{"norm_eps": 1e-05, "tie_word_embeddings": true, "parallel_block": false}
MLP neurons of a small language model. Each row is named by its layer, matrix (up: input weights) and neuron, and shows model dimensions 16-143. Each number is 128 + 24 x the weight over its row's rms, rounded and kept within 0 to 255.
Before each neuron's rows, "fires after" lists the tokens most often just before its 100 highest values on Wikipedia text that the model never trained on. A number after a token or word is its count.

fires after: "| " 56, "the " 9, "N" 4, "|" 4
L2.up725 [143 103 137 105 141 130 182 112 138 146 159 128 123 116 121  90 119 104 135 146 105 170 110 108  99 174  85 133 114 127 115 151  87 156 147 145  96 141 180 112 136 144 148  79 131 133 173 134 166 141 127 145 128 140 122 110 148 173 144 113 125 133 145 152 135 143 118 156  93 128 176 163 103  89 161 136 115 178 155 152 135 108 155 118 127 124 101 133 112 106 124  98  93 123  88 125 131 152 125  97 143 122 154 139 147 180 159 129 155 143 119 139  93 145  96 155 113 110 109 132 120 122 117 136 132  94 142 109]

fires after: ", " 20, "by " 9, "to " 7, "is " 6, "ref" 5, "for " 4
L5.up675 [ 97 156 137  77 119 160 147 103 168 146 154 115 123 122 130 178  95  90 152 139 121 110  98  96 107  99 107 114  80 117 145 115 132 170 102 109  90 129 145 128 146 137 130 137 142 135 116 129 121 170 106  92 139  89 166 175 132 143 149 102  97 114 118 147 111  77 101 147 139 101 119 121 153 157 167 146 170 147 128 160 135 152 135 178 149 149 128 121 142 101 116 120 157 120 137 118 113 161 104 127  90 132  91 124 103 142 129 134 137 168 121 128 112 154 124 153 136  88 122 118 185 174 131 101 118 121 127 120]

fires after: "." 24, "Votes " 17, "| " 7, "phil" 5, "cl" 4
L5.up610 [ 58 115 116 153 129 162 150 120 172 118 122 122 106 137 150 142 150  92  82 104 126 157 109 131 129 122 135 137  87 113 137 155 155 153 119 113 131 103 131 122 119 171  88 163 132 180 125 162 137 162  98 141 115 156 130 117  98 172 157 102 150 169 136  71 146 114 127 142 110 140 130 173 128  98 140 130 121 184 137  98 101 133 102 105  73 168 132  87 118 127  74 152  99 108  91 122  97 137 104 142 168 142 126 117 128 183 140 161 121  91 179 110 174 137 146 193 128 128 140 114 116 148 109 139 136 126 157 125]

fires after: "| " 25, "\n" 14, "\n\n" 7, "Website" 4
L5.up179 [127 140 147 111 116 134 140 118 112 129 161 146 137  93 136 131 140 145 100 116 128 146 148 140 121 140 114  90 143 137 176 101 116 122 139 112 139 158 151 123 166 133 109 111 144 136  97 137 136 136 149 146  99 147 109 156 115 116 123 106 157 107  60 172  88 163  95  66 112 136 118 164 101 135 113 121 156 203 106 103 118 120 177 108 127 121 100 108 132 164 148 141 105 161  96 138 144 132 100 113 163  93 119  90 143 103 149 123 154 129 100 173 106 181 114 104 120 105 104 140 152 160  94 153 119 110 177 114]

fires after: "," 45, "| " 36
L2.up293 [120 127 119  88 116 150 133 112 163 125 135 136 131  79 179 160  75 156 114 137 143 105  85 101 151 134 143 107 122  80 151 123 136  72 158 147 121 141 101 128 128 158 144 129 124  83 170  88 128 105 127 112  97  87 152 122  80 120 122 137 130 138 146 133 116 108 117  94 167 118 148 144 132 122 128 153 113 127 142 129 135 137  97 121 130 131 136 120 116 109 143 131 121 162 129 153 150 134 155 120 136 129 141 136 147 164  75 134 138 132 190 100 125 113  71 147 105 141 153 141 123 143 108  83 170 117 112 101]

fires after: "| " 51, "." 11, "," 7
L2.up405 [ 98 185 147  91 127 141 156  94 131 151 142 156  87 136 150 145 122 156 100 142 153 131 165 146  85 150 108 122 141 103 119 156 100 144 136 106 138 109 125 115 145  93 123 121 150 104 139 128 110 104 153 114  89 166  92 131  92 105 154 143 149 101 108 134 101 141  91 130 120 132 155 146 162  83 155 105 129 142 158 117 182  76 114 118 120 120 103  98 113 109 139 117 139 129 119 131 127 144 127 129 128 136 121 113  89 176 127 142 170 121 147 154 147 159 118 146  87 155  71 135 128 104 141 122 135  97 159 118]

fires after: "=" 26, "is " 16, "as " 13, "was " 9, ", " 7, "a " 4
L2.up232 [ 93  87 139 113 127 165 124 119 137 124 121 140 155 133 127 109  68  78 149 107 115 149 146 153 148 125  77 120 103 117 117 139 152 140  85 122 132 153 123 125 124 134 118 125 167 119 131 130 142 106  98  99 120 155 120 124 158 147 129 126 140 120 140 142 138 128  98 163  91 113 127 100 114 135 142 167 108  98 109 104 121 135 154 125 156 166  90 153 125 166 128 181 159 131 167 152 131 121 144 148  91 134 120  96 109 117 132 123 132 138 118 147  85 123 144 149 132 135 155 106 130 172 106 130 197 155 155 118]

fires after: "| " 48, "," 9, "Democratic " 5, "5 " 4, "n" 4
L2.up180 [138 120 107  90  97 121 167  98 166 134 163 113 120 135 128 153 133 155 133 172 149 129  70 115 118 122 136 124 140 140 149  88 148  63 113 141  91 119 115 120 121 100 124  97 129 121 169 122 147  99 109 103 135 151  96 136  88 129 136  81 156 112 123  70 139 113 145 100 157 136 125 138 154  97 187 176 103 100 117 103 150 172 145 143 117 149 143 135 101 161 118 111 159  97 105 157 138 140 141 135 131 106 116 113 134 173  99 115 152 135 125 128  98 125 113 119 117 105 118 121  93 108 111 101 117 132 143 155]

fires after: "'" 34, "." 9, "l" 4, "I" 4
L2.up270 [103  91 133 160 114 107 122 154 140 138 125 136 112 139 114 100 145 169 140 150 125 128 114 118 111 124 104 139 160 126 101 117 149 125  98 115 116 144 172 154 101  81 150 101 118 165 138 165 119 108 120 108 143 108 151 100 137 172 136 121 105 142 124 135  88 108 142 127  77 141  74 155 102 168 148 160 119 138 128 137 131 108 140 177 134 157 110 116 112 166 143 169 122 158 110 135 103 103 126 127 126 124 160 149 126 141 108 126 158 131 147 112  83  98 140 140 105 107 130 124 130 154 124 123  91 106 143 135]

fires after: "," 37, "." 23, "-" 15, ": " 7
L5.up152 [ 68 118  85 110 125 145 137 127 143 103 168 134 112 140 151 134 110 143 126 122 163  96 143 112 122 110 122 159 140 120 152 146 159 142 108  99  71  88 125 143  84 117 121 143 159 132 107 147 151 135 169 127 134  96 160 116 105 131 131 123 151  81 121 154 176 159 119 132  84 124 161 108 119 154  86 138  92 152 100 107  85 109 140 147 145  93 161 130 117 133 145 116 135 102 128 145 145 127 110 180 129 127 133  98 164 119 133 134 141 129 119 142 111 122 155 159 102 136 139 160 148 110 114 118 125 134 156 155]

fires after: "- " 28, "'" 17, ", " 8, "201" 5, "| " 4
L5.up276 [107 154 153 106 104  81 129 138 157 192 105 121 107 149 114 100 131  97 162 163 170 150  80 142 135 133 159  78 132 151 117 163 153 119 159 118 116 129 168 102  94 105 137 114 116 100 125 164 154 103 129 145 122 123 128 165 112 115 125 173 116 132 129 183 101 122 132 147 162 116 139 140 120 130 131  85 117 188 110 103 108  92 159 138 100 119 147 144 100 103 111 112 105 152 135 119 107  95 141 149 123 125 153 151  84 152 115 118 126 128 120 140 155 143 107 103 134 129 156 118 132 118 116 150 126 144 134 127]

fires after: "\n" 56, "- " 7, ")" 6
L2.up657 [116 103 157 141 117  67 128 167 161 107 129 122  90 152 129 142 135 117 146 145 136 127 127 142 176 156 148  94  95 132 119 142 141 110  85 132  83 117 138 149 129 135 150  91  77  75 196 165 129 119 112 126 108 135 119 132 117 116 137 147 106 160 120 124 167 138 137 160 126 114 129 169 138 141 168 119 137 157  98  93 152  87  96 165  84 139 138 127 146 164 140  94 144 153 124 111 146 139 116  89 118 119 120 161 123 110 161 120 105 137 158 162 170 119 171 141  82 152 135 167 144 130 141 136 119 124  95  81]

fires after: "| " 29, "- " 16, "\n" 11, "medal " 10
L2.up409 [113 154 147 103 126 109 100  91 187 116 142 142 138  97  86  97 139 118 185 112 126 128 114 109 117 152 144 136 115 157 147 113  84 106 138 177 146 139 150  85 123 137 131 128 121 112 145 179 149 149 143 149 134 155 115 150 140 146 112 127 147 132 111 168 105 130 127 168 116 117 147 144 163 132 120  94 159 128 131 148 128 149  94  89 145 158 154 149 130 140  72 157  95 134 113 105 158 158 134 100 109 156 120 136  92 146 126 133 150  81 112 136 147 152 132 111 125 114 115 112 118 125 147 116  99 119 138 109]

fires after: "M" 22, "(" 12, "K" 7, "k" 7, "p" 6
L5.up388 [125 137  93 155 134 145 138 122 111  83 105 177 111 100 148  97 123 158 159  86 126  82 136 164 117 133 120 106 176 107 148  84 165 103 147 117 142 187 157 140 121 102 131 148 121 131 101 164 108 118 116  77 110 119 146 133 125 143 160 113 160 120 146 153 138 127 155 132 108 116 121 169 139 136 137 149 129 153 106 105 139 123 142 128 117 145 103 158 128 133 124 134 128 126 100 145 121 120 158 134 140 136 138 134 119 128 139 108 173  84 118 111 161  83 168 130 113 139 169 137 107 125 168  84 137 115  99  79]

fires after: "," 46, "0" 10, "-" 5, "op" 4, "om" 4
L5.up306 [101 115 121 103 104 111  86 155 159 152 180 110  91 158 147 131 121 139 139 132 121  64 174 117 109 159 164 132 135 126 165 130 128 147 129 103 124 109 124 114 109 169 128 116 187 148 141 150  94 104 141 102 147  96 109 113 137  75 101 127 116  78  89 121 144 153 141 124 139 153  94 115 123 136 145 129 155 184 131 135 124  69 121 109 153 106 152 129 126 160 130 143 142 154 129 126 108 120  78 117 118 160 164 115 103 145 140 161 173 139 102 128 122  96 138 154 114 106 178 113 140 156 112 156  90 117 123 140]

fires after: "K" 13, "p" 13, "P" 8, "se" 6, "w" 6, "fin" 5
L5.up521 [ 88 159 162 105 133 124 109 116 163 130 125 111 128  79 136  93 108  95 144 117 166 107  78 141 127 151 132  81 168 187 105 114 166 151 115 134 160 141 100 140 128 131 155 147  64 144 148 127 109 118 114 183 116  47 138 154 129 146 125  99 114 167 121 148 120 168 145 160 118 123 118 105 103 148 146 159 137 147 155  96 112 132 163 122 150 193 117 105 152 142  98 138 124 131 106 143 143 158 131 110 157 108 114 127 130  67 103 139 152  84 125  98 123 102 148 127 125 153 130 132 125 124 127 104 129 116 115 144]

fires after: "/ " 21, "\n" 14, "0" 10, "2" 5, ")" 5
L2.up554 [114 124 105  99 168 105  98 130 175 109 148 119 121 121 105 106 145  93 111 110 147 125 108 149 123 126 157 124  96 168 118 165  89 116 129 118  97 160 120 127 138 157 111 127 138 117 142 160 110 105 146 151 129 134  99 132 132 136 179 169 123 131 132  85 151 111 132 137 142 165 158 143 153 116 168 131 117 126 115 137 156 121 106 107 118 155 132  95 145  92 133 110 153 118 128 148 155 130 141 121 110 109 159 161 106 163 158  75 111 118 147 190 121 121 127  72 153 138 136 160 131 139 103 127 103 137 112  88]

fires after: "Votes " 20, "." 18, "L" 7, "′" 7, "l" 5
L5.up468 [ 93  99 124 164 132 112 112 197 152 100 130 159 112 135 132 121 134  98 126  92 122 122 135 117 111 141 154 125  88 109 135 150 127 149 134 101 120 115 150 107 111 118 125 177 100  79 119 126 129 127 158 166 111  87 138 127 133 110 137 110 127 151 170 103 125 130 148 148  87  97 154 149  96 173 118  92 104 157 172 135 127 125  95  90 138 134 158 135 102  97 134 109 130  85 131 131 156 183 131 112 127 116 112 165 131 138 105 137 119 111 151  82 115 119 149 181  99 113 130 133 117 111 165 194 116  70 119 174]

fires after: "| " 80, "; " 4
L2.up521 [142 171 141 102 106 103 169 136 200 169 132 162 111 101 122 154 117 102  53 174 156 151 134 118 129 139  99 148 151 117 142 126 126  95 127 172  93 147 122 149 129 127 135 126 107  90 163 106 146 139  83  95 143 149 112 121 138 139  80 164 130 134 137 171 124 104 138  95  97 124 142 139 100 142 115 180 170 139 122 118 141  98 138 117 118 146 112 147 140 141 132 108 102 125 119 147 137 119 110 133 167 181 147 130 132 107 112 143 163 126 148  89 114 159 118 123  74 142 123 128 144 110 147 101 150 105 123  99]

fires after: "7" 20, "5" 11, "0" 9, "2" 9, "4" 8, "8" 7
L5.up151 [ 58 149 116 121 112 131 144 100 120  82 127 180 118 121 112 132 135 152 157 156 130 138  69  76 141 119 143 114 114 154 110 105 154  90 148 150 146 136 104 116 162 132 137 142 127 135 154 120 128 100 143 130 124 143  91 160 127 151 118 127 135 113 172 107  98  84 146 128 141 106 139 148 135 168 126 157 104 125 145 161 164 100 125 127 149 163 124 116 160  80  97  98 136 114 123 137 146 148 121 152 103  81 144 110 146 159  78 122 129 107 127 169 110  88 164 121 141 129 123 130 118 131  97 131 122 112 143 126]

fires after: ") " 20, "\"" 16, "==" 15, "there " 7, "There " 6, ":" 5
L2.up483 [ 84 130 134 112 123 112  90 116 128 118 118 126 142 116 134 152  92 114 140 164 159 161 132 143 127  97 111 143 144 120 158 171 123 123 109 138  94 155 135 170 137 109 127 102 111 115 132 145 150 124 173  70 144 151 111 123 145 153 105 133 104 134 120 116 116  91 137 109 111 115  66 150 138 146 113 126 147 118 132 165 146 162 128 125 172 136 122  74 113 126 126 147 127 171 152 107  93  80 138 138 108 163 163 114 114 133 123 109 110 141 138 111 163 115 120 168 143 138 127 136 140 143 132 106 133 126  90 104]

fires after: "is " 25, "was " 18, "of " 12, "in " 9, "=" 6, "for " 5
L2.up49 [130 125 121 127 107 151 156 125 108 124 163 108 129  97 115 154 132  86 125 113 158 120  94 122 143 143  83 138 109 132 129 149 126 161 110 135 159 145 143 186 140 138 155 149 113  89 123 134 128 139  97 133 180 109 157 128  84 135 133 155 131 135 106 127  75 133 129 189  84 100 112 143 106 157 143 190  98 100 128 108 173 100 152 135 161 128  87  99 125 122 138 136 108 137  87 110 131 127 111 182  93 152 145 107 104 111 102 106 159 136 170 123 117 126 140 113  92  99 159  95 168 161  91 137 118 130 108 124]